Part of a small language model's weights.
Training: 149M tokens, 9095 steps.
MLP neurons of a small language model. Each row is named by its layer, matrix (gate and up: input weights) and neuron, and shows model dimensions 48-143. Each number is 200 + 40 x the weight over its row's rms, rounded and kept within 0 to 999. A neuron's up and down rows have the sign that makes its largest values positive.
After each neuron's rows, "fires in" lists the words (lower case) most often at its 100 highest values on Wikipedia text that the model never trained on.

L4.gate8,222,192,252,178,220,242,177,161,169,152,247,161,264,180,190,252,157,212,223,146,189,265,157,304,185,166,228,172,287,263,248,101,237,254,188,112,193,195,207,187,222,223,159,227,139,170,185,155,203,189,194,158,146,236,192,251,259,225,205,182,165,240,236,215,231,221,196,191,174,174,193,205,278,135,245,176,163,201,172,209,177,199,252,185,208,219,271,237,215,137,128,119,131,164,143,225
L4.up8,249,156,195,174,214,201,249,207,167,222,239,240,137,166,206,187,130,207,174,153,261,215,217,213,174,204,204,212,226,213,192,189,183,239,235,139,111,295,183,166,220,221,193,197,199,264,219,195,169,204,148,120,205,226,158,159,173,246,193,243,241,173,220,241,179,208,218,145,128,194,145,153,289,192,204,184,202,216,196,237,247,165,235,255,223,203,213,240,234,175,185,202,109,139,180,270
fires in: "by", "party", "each", "towards", "killing", "turnout"

L10.gate398,256,218,188,214,262,127,196,222,208,231,267,192,215,166,170,155,97,86,174,172,201,156,167,246,132,195,185,219,280,179,214,253,222,160,217,208,148,166,208,169,159,162,242,227,179,156,173,140,149,145,226,163,182,206,208,233,149,257,164,186,213,174,198,267,201,113,236,198,238,142,286,153,167,205,173,162,126,141,154,153,184,162,265,213,181,199,250,209,281,186,238,157,211,166,201,165
L10.up398,252,248,256,186,245,261,246,89,276,235,210,226,222,196,186,243,221,264,213,246,245,296,189,203,195,211,212,220,239,178,240,218,271,180,265,181,145,176,146,187,210,231,150,165,148,141,178,240,213,176,220,277,227,196,202,217,93,224,178,143,185,244,107,292,211,208,154,183,174,161,213,159,192,201,211,224,210,162,179,161,216,231,233,182,247,203,206,251,254,175,262,154,218,187,152,185
fires in: "to", "its", "it", "i", "there", "should"

L4.gate504,241,164,237,182,229,242,199,186,175,263,209,235,175,275,139,184,181,153,151,225,151,134,144,238,122,188,137,206,209,239,230,257,253,142,216,231,208,292,202,211,264,206,214,141,149,245,136,176,259,185,157,163,229,213,222,210,254,205,201,207,197,166,189,232,258,179,122,169,189,198,255,169,210,168,232,152,189,194,204,171,117,237,262,230,206,262,187,153,226,273,197,169,175,213,209,181
L4.up504,186,220,240,164,217,224,165,174,246,175,253,127,216,219,195,212,188,201,184,235,179,198,166,203,206,210,154,209,225,242,171,132,143,248,248,288,124,186,113,152,220,270,238,170,206,223,144,221,245,208,167,242,176,194,277,263,261,174,160,214,185,219,153,172,127,168,202,193,208,254,190,237,127,188,192,147,302,241,183,172,207,195,278,220,187,252,228,249,197,189,157,208,238,172,158,252
fires in: "the", "both", "these", "more"

L3.gate284,111,235,179,246,208,198,143,175,112,171,253,175,218,188,185,309,176,193,113,241,226,226,130,182,202,205,275,204,180,258,206,149,206,102,296,200,195,200,230,194,244,195,182,202,189,217,155,248,186,187,135,224,261,169,225,204,214,202,273,194,185,228,216,162,196,204,158,226,223,245,228,210,267,223,158,111,200,251,163,275,224,156,251,214,258,234,209,176,201,173,154,233,222,142,212,148
L3.up284,110,222,199,261,208,170,147,123,185,233,129,183,243,160,240,243,166,197,119,245,156,291,217,192,182,153,196,223,182,226,191,203,277,166,230,175,222,161,270,132,194,194,197,191,170,235,181,204,228,233,192,194,253,212,195,203,263,184,212,204,168,131,216,151,169,255,149,178,196,225,178,134,214,211,195,135,221,187,188,215,220,154,243,260,214,230,187,228,279,202,135,221,171,190,225,180
fires in: "or", "well", "them"

L4.gate303,204,137,174,259,188,238,232,152,320,219,124,196,250,159,209,228,232,177,236,237,221,204,230,234,179,204,189,185,169,253,189,211,217,212,145,217,218,212,223,193,108,190,237,174,201,144,206,150,230,208,205,249,274,169,182,247,158,228,203,183,206,153,254,215,217,150,239,240,145,215,198,238,226,217,222,152,226,180,158,288,179,153,121,165,248,185,264,285,194,224,107,179,234,191,254,182
L4.up303,210,188,160,170,226,140,269,219,248,251,149,160,207,165,201,277,238,161,187,162,168,184,141,260,223,199,127,274,182,216,198,132,177,216,136,173,252,147,232,151,167,183,216,270,239,190,147,231,173,169,249,271,209,203,274,224,162,256,214,177,203,193,278,182,271,134,182,202,179,149,180,263,184,216,215,158,130,233,171,185,204,224,166,148,216,142,129,156,163,213,213,230,155,167,156,131
fires in: "to", "goals", "control", "complete"

L3.gate198,211,128,228,130,195,148,217,256,177,258,184,230,167,216,143,278,229,220,162,162,194,252,164,117,246,178,179,207,218,185,168,147,173,183,285,237,240,141,225,272,174,184,184,215,187,231,147,236,224,234,242,178,323,210,252,175,123,149,211,118,211,143,128,170,166,182,211,236,176,226,221,185,168,188,109,222,172,198,227,137,219,202,215,187,178,179,177,216,272,174,174,241,160,231,151,221
L3.up198,212,173,164,228,155,183,255,244,257,134,184,264,191,179,202,205,229,173,123,200,136,240,184,218,207,238,227,233,187,170,107,235,115,184,151,208,229,187,193,243,221,119,185,236,190,137,251,211,235,220,194,269,230,245,188,200,197,137,217,143,191,133,237,253,130,220,209,178,165,167,162,273,179,159,282,199,272,211,181,151,207,200,218,237,151,236,186,118,130,211,174,124,170,121,193,181
fires in: "him", "father", "himself", "education", "producer"

L6.gate99,192,203,177,254,195,208,203,267,237,185,216,269,97,214,243,282,151,168,196,163,216,170,230,166,274,182,245,194,162,131,223,176,192,245,217,160,163,185,140,208,255,131,140,228,248,198,206,268,278,173,197,222,231,170,206,207,223,154,138,201,160,218,175,245,211,162,185,181,226,194,262,171,185,247,164,174,242,221,163,294,170,234,199,234,192,88,135,204,221,155,178,184,175,229,163,152
L6.up99,156,219,198,194,255,201,186,204,222,245,47,187,214,175,145,274,211,217,225,172,178,202,206,219,158,229,161,194,209,181,240,192,193,249,185,128,167,139,177,214,163,151,213,245,201,170,110,219,204,160,217,146,182,207,182,232,188,190,180,144,99,170,202,217,253,144,259,225,246,205,166,281,177,210,114,240,261,196,167,235,211,127,216,203,179,245,147,162,290,231,245,103,200,192,237,198
fires in: "had", "mary", "has", "name", "two", "have"

L3.gate106,216,175,214,232,234,170,175,210,213,219,159,215,153,210,194,213,200,165,203,196,142,204,276,203,237,192,265,248,186,220,179,184,215,264,252,269,118,211,140,196,167,174,238,271,204,282,167,194,182,158,203,251,198,213,206,215,228,178,198,183,176,195,144,215,262,191,223,221,252,207,280,211,139,180,158,253,191,205,201,181,181,198,127,255,196,259,210,235,239,222,149,264,100,234,182,91
L3.up106,217,171,204,216,213,183,229,172,225,207,151,152,189,196,188,207,230,214,183,145,231,221,236,181,188,184,308,253,217,230,196,182,222,178,170,167,126,201,219,252,265,153,294,198,249,179,197,242,218,223,173,300,229,215,292,273,233,269,244,202,245,212,216,209,252,265,150,177,244,170,193,206,206,244,135,252,188,269,216,207,155,162,200,167,232,269,150,152,174,212,167,181,171,262,190,170
fires in: "born", "order", "industry", "command", "commissioner"

L3.gate262,177,204,173,214,161,183,176,197,180,255,194,231,193,241,202,223,107,196,269,151,128,178,316,113,210,235,162,214,101,256,224,201,246,251,228,191,229,203,175,265,178,287,222,213,221,149,260,141,171,227,243,259,215,243,162,170,174,260,196,194,173,272,182,182,131,202,229,235,202,282,203,288,144,199,166,232,175,201,267,182,246,200,158,272,249,192,267,160,173,164,159,208,203,220,285,219
L3.up262,233,233,155,249,199,176,272,233,144,212,181,223,205,208,307,188,200,205,206,177,155,172,209,163,226,248,220,148,218,234,163,161,251,267,235,166,191,206,179,153,194,186,186,202,183,242,234,171,214,160,250,161,150,245,228,140,231,190,234,273,239,225,305,222,166,221,235,253,199,193,206,160,161,218,181,219,129,194,184,200,262,90,213,200,237,206,209,197,212,235,311,283,189,241,297,189
fires in: "professional", "label", "labour", "regional", "digital", "labor"

L3.gate394,260,229,279,231,185,180,196,173,262,223,232,171,191,207,151,202,186,214,211,272,216,153,219,95,142,230,228,230,186,192,190,208,141,194,233,190,175,195,199,225,194,194,187,215,162,101,220,143,166,214,218,211,211,207,200,268,147,212,216,134,272,177,165,161,243,167,173,132,186,196,169,63,232,200,225,180,171,255,193,156,190,201,179,193,292,223,195,236,144,281,146,205,163,192,193,212
L3.up394,242,264,225,239,163,142,163,192,194,269,137,180,186,185,196,157,244,230,221,280,215,147,211,163,252,218,280,191,179,162,236,281,116,247,247,269,141,161,201,189,187,273,197,166,151,133,157,203,177,177,219,192,222,204,250,218,138,173,227,167,224,166,148,111,135,149,166,164,211,178,182,150,128,203,217,176,139,123,235,179,199,236,135,173,212,183,208,277,173,180,170,226,153,151,223,206
fires in: "london", "england", "germany", "france", "history", "strickland"

L4.gate151,209,233,156,241,239,165,203,162,172,216,198,149,177,127,191,201,249,127,239,243,225,228,187,175,217,241,118,182,159,199,154,289,193,249,158,162,155,205,279,168,271,171,233,198,290,178,161,208,211,176,208,294,147,204,150,171,204,187,198,243,204,234,272,206,261,187,171,186,203,176,251,168,204,230,228,181,202,200,126,180,182,198,147,154,212,230,181,222,231,272,152,209,159,220,233,157
L4.up151,202,268,190,205,231,309,190,232,202,201,216,215,230,232,220,97,158,193,193,184,277,213,202,245,162,165,186,124,228,264,240,206,207,216,235,214,202,192,272,201,207,146,201,192,157,171,186,157,211,284,219,229,224,190,230,276,230,138,227,247,180,211,136,128,226,170,176,214,133,219,195,239,206,151,161,147,162,216,177,186,236,154,218,194,276,193,162,218,193,170,170,180,174,164,183,96
fires in: "or", "origin"

L4.gate163,240,222,181,221,163,270,174,210,239,155,183,188,230,219,203,145,188,203,114,134,220,152,171,177,190,172,134,192,217,186,164,195,199,246,237,196,166,265,209,212,211,245,167,147,196,118,132,234,168,219,179,194,166,191,169,204,198,188,189,228,159,146,174,208,175,179,211,196,184,198,265,191,243,250,126,117,225,98,192,264,106,202,211,236,223,165,193,228,164,250,210,200,101,317,164,227
L4.up163,202,171,190,160,203,177,167,211,263,227,189,272,157,161,199,240,222,210,141,168,227,245,203,164,219,187,125,239,241,251,213,221,219,206,250,201,208,216,160,216,219,195,198,219,183,207,236,196,180,155,169,198,188,274,235,223,174,250,188,207,200,195,230,195,215,172,272,195,269,249,225,143,177,128,200,230,132,207,192,194,196,269,255,212,145,220,178,222,238,190,179,220,170,233,197,254
fires in: "there", "addition", "referred", "transferred", "transfer", "conditions"

L3.gate156,267,250,212,151,224,163,177,182,226,283,258,203,232,188,166,171,159,224,106,171,159,236,112,207,195,214,217,126,240,232,205,223,156,200,254,200,236,221,191,175,293,192,175,216,162,167,188,184,238,207,323,230,168,192,246,190,209,162,250,275,190,233,157,233,206,256,205,165,223,142,176,147,226,232,102,144,199,219,244,270,273,124,203,203,233,224,231,210,179,180,211,159,150,249,226,230
L3.up156,239,277,215,171,184,169,171,178,141,212,179,232,166,224,194,200,200,221,176,184,193,218,125,278,157,235,270,184,243,229,146,174,178,173,282,229,185,223,267,225,261,148,287,248,140,224,234,151,183,184,214,253,246,206,182,239,153,129,206,147,215,213,120,223,160,174,243,105,253,202,212,231,204,163,202,185,204,219,195,264,207,202,221,206,161,120,147,143,144,226,210,233,203,163,151,209
fires in: "it", "italy", "italian"

L3.gate22,252,202,175,153,190,191,139,216,227,282,226,255,241,160,244,177,148,267,261,196,217,283,245,117,163,216,231,229,238,163,176,179,253,212,209,197,166,231,273,171,263,164,175,226,152,216,202,184,226,155,168,218,239,149,173,170,143,139,188,225,150,195,256,200,195,174,200,225,243,219,159,193,223,193,203,217,181,194,203,218,209,221,196,153,106,212,233,162,227,189,146,197,211,268,120,245
L3.up22,180,147,245,158,222,170,241,210,217,216,193,180,187,180,143,188,156,245,211,148,189,202,206,153,165,150,198,146,162,201,242,284,199,268,161,197,183,259,246,187,186,173,158,201,174,248,235,182,238,211,190,201,216,196,152,173,187,170,172,158,102,224,256,143,171,158,195,211,212,205,296,200,127,163,184,96,159,162,137,121,223,191,178,217,204,192,208,204,167,229,142,175,198,236,199,171
fires in: "minister", "president", "chief", "award", "director"

L7.gate343,207,148,188,189,119,194,192,187,210,208,245,205,265,247,206,163,183,198,264,190,149,187,140,224,147,257,219,212,243,237,175,222,185,187,212,174,165,158,185,157,149,212,142,234,242,187,151,214,208,158,205,193,199,167,201,234,175,145,184,155,177,165,158,267,156,243,252,197,222,172,187,166,175,172,166,145,186,260,201,232,193,210,208,192,312,180,238,278,140,163,260,169,229,99,267,262
L7.up343,236,251,270,198,182,242,174,227,181,190,206,212,154,213,152,237,245,181,222,209,198,139,180,211,206,173,216,199,242,225,150,207,220,283,217,156,209,215,203,142,166,235,199,247,172,158,198,199,201,243,194,205,235,162,195,247,217,207,210,203,276,216,208,109,181,235,149,229,142,247,226,169,88,211,211,217,107,205,129,200,207,210,144,228,233,214,203,157,194,175,260,200,151,199,194,258
fires in: "new", "grandview", "red", "her", "high", "pakistan"

L4.gate115,127,219,234,235,211,189,112,181,157,166,146,166,186,223,163,230,225,210,180,196,217,251,264,193,241,259,189,217,215,204,266,193,231,176,175,176,223,278,168,216,180,226,106,170,224,197,219,186,204,173,176,207,173,176,233,225,110,221,213,174,201,164,193,167,162,250,188,157,154,210,190,256,113,160,201,191,229,245,195,235,201,206,212,176,217,222,198,203,220,197,274,226,208,184,182,204
L4.up115,119,138,218,243,165,230,199,110,216,206,213,133,196,186,231,168,146,182,200,245,214,162,106,157,141,246,163,193,160,180,198,191,187,174,135,224,252,195,155,229,264,179,130,201,200,217,191,213,198,189,156,177,205,179,203,136,144,230,191,190,249,185,185,204,193,139,253,229,178,180,182,263,243,195,233,189,191,176,236,237,176,221,175,214,240,221,257,246,165,201,244,171,179,229,86,165
fires in: "the", "players", "zone"

L3.gate134,242,194,228,204,152,194,179,190,108,190,178,175,210,229,143,172,222,210,230,206,219,201,191,199,140,220,215,276,168,209,197,194,242,182,188,162,186,212,228,162,119,244,237,253,227,227,166,242,223,212,181,204,204,214,221,176,182,194,159,245,202,220,262,144,287,167,261,151,227,217,250,142,188,254,222,151,219,247,148,195,178,259,242,210,175,230,177,121,173,225,214,245,181,284,198,147
L3.up134,193,172,194,183,186,235,133,180,145,168,217,267,204,175,130,219,234,210,157,184,271,196,168,255,132,270,251,257,225,207,227,299,235,176,196,126,205,160,173,171,170,224,263,266,240,190,163,222,175,178,189,228,233,189,163,221,208,292,201,198,222,190,210,91,230,179,240,164,226,134,233,199,209,204,151,216,233,253,222,177,216,270,215,249,121,170,159,249,154,217,263,246,151,232,305,211
fires in: "common", "committee", "command", "commissioner", "apps", "report"

L3.gate257,280,271,198,244,207,220,182,183,226,161,220,216,235,237,142,268,206,204,116,217,252,207,195,166,226,216,204,191,185,181,170,150,253,164,282,166,221,184,258,180,280,222,183,157,168,162,159,208,190,233,109,216,189,111,180,171,192,203,184,172,222,208,160,138,162,113,199,186,167,221,197,86,176,218,191,185,219,173,218,177,228,142,198,250,216,160,207,238,258,260,202,211,248,241,184,253
L3.up257,211,214,129,186,255,193,159,168,203,152,200,203,194,212,148,173,194,291,180,224,207,236,266,171,165,233,162,195,103,181,150,253,178,180,195,170,194,262,210,218,175,185,151,176,237,199,38,230,214,156,227,206,180,203,231,190,201,241,248,245,205,224,201,265,228,143,241,164,172,176,165,220,218,207,238,222,233,214,192,131,206,145,228,184,155,191,218,181,179,241,207,189,186,153,254,168
fires in: "would", "there", "may", "could", "to"

L4.gate366,210,180,154,292,228,195,215,290,211,256,183,171,175,200,214,203,183,227,257,248,202,222,216,214,193,250,152,138,173,249,243,162,214,230,270,225,148,212,215,161,121,197,156,233,252,214,207,132,230,327,183,90,237,192,226,181,155,234,212,243,191,106,140,187,136,116,155,222,255,190,250,232,182,289,216,233,197,237,270,195,255,174,108,212,196,218,230,270,166,238,195,185,261,157,217,227
L4.up366,218,210,136,248,266,193,243,222,159,194,191,182,177,228,196,162,211,182,131,148,228,193,228,178,182,171,210,139,199,125,228,241,185,243,241,129,251,198,243,212,224,224,181,241,309,258,224,268,174,254,202,224,208,149,202,197,141,157,170,288,103,216,190,203,228,163,184,243,242,234,251,147,182,205,150,191,155,259,233,181,166,220,258,189,219,208,216,196,229,215,184,159,89,214,183,124
fires in: "still", "since", "included", "known", "now", "source"

L7.gate279,244,154,296,170,180,207,249,209,265,255,201,193,196,169,203,172,236,221,176,184,229,197,201,196,152,205,196,149,233,199,197,140,229,260,171,240,240,193,154,163,226,220,216,171,208,155,260,172,160,219,168,254,202,238,166,223,167,168,108,146,168,184,170,225,137,193,98,188,253,181,182,201,113,207,209,208,205,223,167,234,230,137,188,213,145,216,217,169,179,257,214,247,258,176,157,257
L7.up279,230,162,244,226,160,187,148,184,209,230,227,183,158,221,274,257,200,200,216,188,234,224,162,234,168,179,237,206,153,189,280,174,206,179,227,223,146,129,224,192,292,200,170,233,195,127,246,245,145,215,172,162,221,148,294,191,215,217,179,183,190,97,190,214,185,103,99,242,199,248,228,221,168,193,204,261,117,170,164,224,173,190,181,253,221,245,158,179,99,209,133,222,175,193,203,260
fires in: "s", "his", "chief"

L3.gate71,146,156,261,265,170,242,154,200,163,196,159,204,190,240,243,232,173,197,231,219,239,233,173,151,241,218,145,199,179,214,168,161,207,220,255,127,150,207,135,213,170,227,147,257,168,202,137,213,170,147,167,139,223,234,211,162,179,240,263,152,228,221,195,234,193,246,226,167,252,250,286,148,229,146,200,237,152,209,175,204,213,192,231,201,166,201,136,210,153,282,200,215,243,205,134,196
L3.up71,160,226,160,204,189,187,212,240,153,209,172,210,201,268,189,249,222,277,156,195,246,169,124,201,129,204,152,211,246,275,210,275,211,231,202,140,142,184,239,209,160,189,204,139,124,149,255,185,117,169,169,193,207,178,229,170,235,231,222,214,171,203,175,191,178,166,159,229,204,211,262,146,220,203,226,218,211,233,167,213,205,192,186,193,175,229,207,249,258,277,192,249,195,222,216,217
fires in: "there", "our", "its", "those", "whose", "battalion"

L4.gate4,209,174,159,236,134,158,191,248,163,217,244,219,204,239,200,222,241,197,237,260,158,193,163,153,182,240,260,240,231,146,161,187,247,282,228,247,287,178,219,135,144,218,188,187,217,167,160,198,123,235,122,243,184,214,164,319,244,185,173,269,221,137,188,234,152,190,219,194,246,182,143,165,148,209,204,197,193,261,185,154,185,234,222,149,244,173,254,135,229,214,197,173,200,112,204,252
L4.up4,173,178,137,188,248,221,197,186,187,230,216,213,165,188,231,187,146,236,264,214,169,161,208,166,248,156,247,172,301,190,233,330,190,227,267,224,187,211,171,168,210,172,244,229,265,168,189,245,182,220,256,240,265,239,173,197,183,261,238,137,225,190,185,284,216,186,289,203,202,287,180,245,225,153,269,220,266,199,208,261,190,220,250,221,197,225,192,282,294,209,201,155,174,197,220,188
fires in: "united", "town", "oxford", "best", "west"

L3.gate321,240,176,197,281,250,320,212,201,146,227,141,203,187,254,222,204,231,172,155,232,197,265,233,215,173,129,270,229,216,228,234,216,187,200,190,163,177,241,230,294,144,184,165,147,239,182,224,238,269,155,254,207,188,169,178,253,164,122,188,194,249,134,174,286,202,179,181,150,278,240,279,241,211,165,231,170,195,200,219,210,215,217,163,184,155,153,200,239,175,189,162,222,172,157,192,198
L3.up321,246,225,173,259,218,272,199,169,90,190,187,201,166,236,189,223,137,159,230,166,234,206,213,196,175,129,286,232,205,206,211,193,156,231,186,177,215,209,261,250,170,185,169,128,265,256,198,144,180,219,239,206,210,201,203,203,137,139,119,177,264,184,178,224,181,235,210,226,254,238,234,219,260,140,263,214,223,179,237,143,221,248,130,234,173,191,198,221,223,146,219,231,159,175,235,231
fires in: "born", "based", "place", "started", "location", "established"

L8.gate168,195,225,215,183,223,162,193,205,172,189,199,128,139,165,206,195,272,229,225,209,167,199,232,105,192,180,147,195,238,243,222,138,185,174,163,355,179,105,201,229,192,257,200,260,280,153,212,253,206,172,231,189,213,188,162,168,164,261,236,217,197,218,198,210,251,201,231,192,180,253,172,240,258,209,280,242,223,234,115,196,237,273,143,190,145,200,204,213,177,167,207,155,139,177,236,176
L8.up168,170,221,219,271,216,220,174,272,252,208,178,158,204,166,208,141,234,235,151,171,186,195,224,242,269,161,191,186,161,206,134,227,230,192,214,213,142,89,165,219,219,244,176,195,232,177,225,245,203,172,176,148,165,198,214,196,272,246,225,192,218,202,117,167,147,155,178,313,157,119,191,171,206,149,188,192,236,196,154,170,200,207,162,93,207,285,226,236,184,203,274,104,124,203,203,199
fires in: "team", "career", "teams", "club"